Weights of a small GPT-style language model, trained from scratch on English Wikipedia.
Size: 15 layers, width 192, 3 heads of 64, MLP 384 GELU, 7.6M parameters.
Training: 258M tokens, 15748 steps.
MLP neurons of a small language model. Each row is named by its layer, matrix (up: input weights) and neuron, and shows model dimensions 0-191. Each number is 500 + 50 x the weight over its row's rms, rounded and kept within 0 to 999. Numbers have three digits each.
After each neuron's rows, "fires on" lists the tokens most often at its 100 highest values on Wikipedia text that the model never trained on; "fires in" lists the words (lower case) most often at its 100 highest values on Wikipedia text that the model never trained on. A number after a token or word is its count.

L3.up82:560520524473434486544483521462520517604466478544600405505441501409476515477555462507516398501439541531524406558597486504381471523462426631502533544510468546514502497478497500429482557456468478463519492492462489477430477471527413360452522387572554477506469567555493469430454481531579505531545501523511455443488500461474438520507523592535500454529506565387450609530460513537500424510509483484501483514490489435474462428589489519459514551507499443566509561549433573532467593426409592568562465550540499432543528564483501441499516535450451554606548534494522478432454481493504616555
fires on: " first" 32, " second" 18, " later" 9, " third" 8, " fourth" 6
fires in: "first" 32, "second" 17, "later" 9, "third" 8, "fourth" 6

L10.up57:525530472482568504456466476382517484523492507416465560504496492462522422509491493512424488526540489503439434475517582559461437490508465567463516475430516419517494447437546507471426436591503531467501524504485442487596554483484435636504494455537632567499406447509492653542484477545581532554499580505531473524544543527527445500559464524512488432528577529535507492523565450542545506448455511507535586525455456510548495463459497553559509493512531507485413440505484492528423455464399434509581413556490414483431516514514516400495480500461430445485415508502444531635643484564481536385
fires on: " to" 39, " or" 21, " was" 8, " for" 6, " and" 6, " with" 5
fires in: "to" 36, "or" 19, "was" 8, "and" 6

L6.up139:595530533439491487500535497470470452546454489511536496542478631524460433448500427557397469389585490433466518574553540513480414515559422520408546457527492505507568540561460558446504478502514455503555445558488517413463561433473516436494542506538572502513476453485467404486463380508488529548493495407449485527601598549423446526472468458496519487586407503402542541564546523534525530600376559513544491500559569460478477517503517537535520501475488430523449434547427548549458476414522508552550460563552421551557501499416553495519594419512414514531521432563545486449541528525505499505
fires on: " United" 36, " the" 26, " by" 9, " Italian" 5, " other" 5, " from" 5
fires in: "united" 36, "the" 26, "by" 9, "italian" 5, "other" 5, "from" 5

L6.up284:517514531398543406515559574489557455467467475484507525527526575507492462523525495573478442554490468499505523601479527463520533476474531512410577594407576541560449495533529553488497422529472460467517560470570499453560551416456446482510525516540511541386372533474496538481559549493481511527540494486491507540492595479454517494550386598522520340596413507443496537527479482459498457491405550422557533562479527549510480485503505419451481480474502595515468489535498552442570432424408564479500467527478476484625578511506456441365484446408467471487493431531493492447481530441542567464
fires on: " of" 48, "tri" 8, " de" 6, " to" 6, " single" 4, "lo" 4
fires in: "of" 48, "to" 6, "single" 4

L8.up219:496453524450614400538560522478499476512446485484553494509483512496421487438468531525389454463549488422401469532417554509512518510535472595524481519448523507525533544478519583427555471493598461531494474501479592444471500470462499518583464441592482449577501239483469506493485456560485476617496479489526440486579567500566554497416439430437479367494496475425443599455504515495434483490531500495479520548501572456518448522494465550527469516454534559490425433476419524466514481517521538555440445474481481434448486522520541463551584504498448517507547408497491520584473519473502557477
fires on: " both" 23, " that" 21, " between" 19, " either" 12, " from" 5, " the" 4
fires in: "both" 22, "that" 21, "between" 19, "either" 12, "from" 5, "the" 4

L6.up189:581474476509465493400522501408500470566517454474517481587499441545445472500529570575561441450521491484443498463503506493500485515482470573419538471421476527613509472454561416472517434542485501464495457479452471505577455489465446509528570405569440443528527492602373529524452438578563502505397480527492511518539583564425434513532520547438510514512482540427502542593530462610569481522474475459499533511503484495568580406427509611526562531414498510522512410516449507510436429513499470540495538553616440531511440535478576501492510490500551442454436432523492499663573417474500481542
fires on: " to" 70, " for" 14, "er" 7
fires in: "to" 68, "for" 14

L5.up52:459583528452539426502440492436508530480468491475482483515423431513415524486407576543497346514576566433475537589445523569509482524484545481511526458486535499528576508506453513442450387537549539516423383517489472508524516389516472467518553460539415504506466504501371635549583494496584539579522511453466522481566535486487480535449571483412472438510404460488562637540527457395545516489453456456559535563489538602519525566431504493420521553460510524521506517521533453456443516443471580587494470577521486496572457522467488463419491439510502419463481470544458503483485466562514484510
fires on: " to" 45, " de" 17, " du" 14, " and" 7, "n" 5, "e" 4
fires in: "to" 44, "de" 8, "du" 7, "and" 7

L11.up57:454503488460535500420489438573501536431511481478504535476430561528462449476475500584545445443573534452495502486474501510534513455408459554412522442483486624485507462433554479472429505517499502488497451506469520458504536450417474622539538456600566428472469546608511506520450537569530515555462470440430525545533613566502535436543472466518552561501419570527476524512539556494450473482479440435555599545453497535539601486416542534526485454446528496484479379483441478447490506446467531481489370558477473533572399608569549544447548514501570442428570459517493502563499398396487517451
fires on: " on" 36, " of" 26, " for" 14, " over" 6
fires in: "on" 35, "of" 26, "for" 16, "over" 5

L6.up172:549498509570539519478450447394498435484429437480506532472532412490433443474524458473511474446510500471418399446502515512490469598425487582473615482455387563580587481468538523507592482500485562499543500463486519498518481403458464476572495460555462475501435444507482646491487431609476547530483526558441429501523560586395538541478480576446486473543441500483444606509464461615485479470473535487556607474567540480543614429469507546543478476465491516504430514441480468447536522534521525494464426544591516554504443468576486490491494420546524453478476481594461495497544471391531551487
fires on: " a" 78, " to" 11
fires in: "a" 80, "to" 11

L6.up176:538594523482503438421546472578518481455507551515641452534519570564458487467560542586534543441452558539490478454592524474495477487352404616483506504453458603565522454404585558451559547409444410390534479494436489416521402532483607498529498453546497556470510536545532486462473452573477497468394526510525502455466491537441475514511486532455538493553442514438478499493450499496428528558497552481515518529511505437484524460490511598444556522461473431489461446511462579456481451467515466557480483668531452485462538521504596555456531476502588519489549491506498463544480519413516537521
fires on: " to" 46, " who" 7, " may" 6, " they" 5, " also" 5, " could" 5
fires in: "to" 46, "who" 7, "may" 6, "they" 5, "also" 5, "could" 5

L3.up150:511577478457430508537550403498543502551533439532604451512484492504480453457519567492426493459554496479482451606541500586457500631551443447464531417535501494490548518497419576540531528489552545369451445498476519445489491465480443481464468465517475505505511436507474456544538561507504493588536523363528485439493486509595493502508556554560481487565463524389463600479536462502432501545425439521519484447623508463470475570481539609547505553460466454527528463532403522523487520435545494534516478545583425459568468552558583521512600433467409554533537452510569493485480385483539607505
fires on: " first" 71, " second" 21, " last" 5
fires in: "first" 74, "second" 20, "last" 5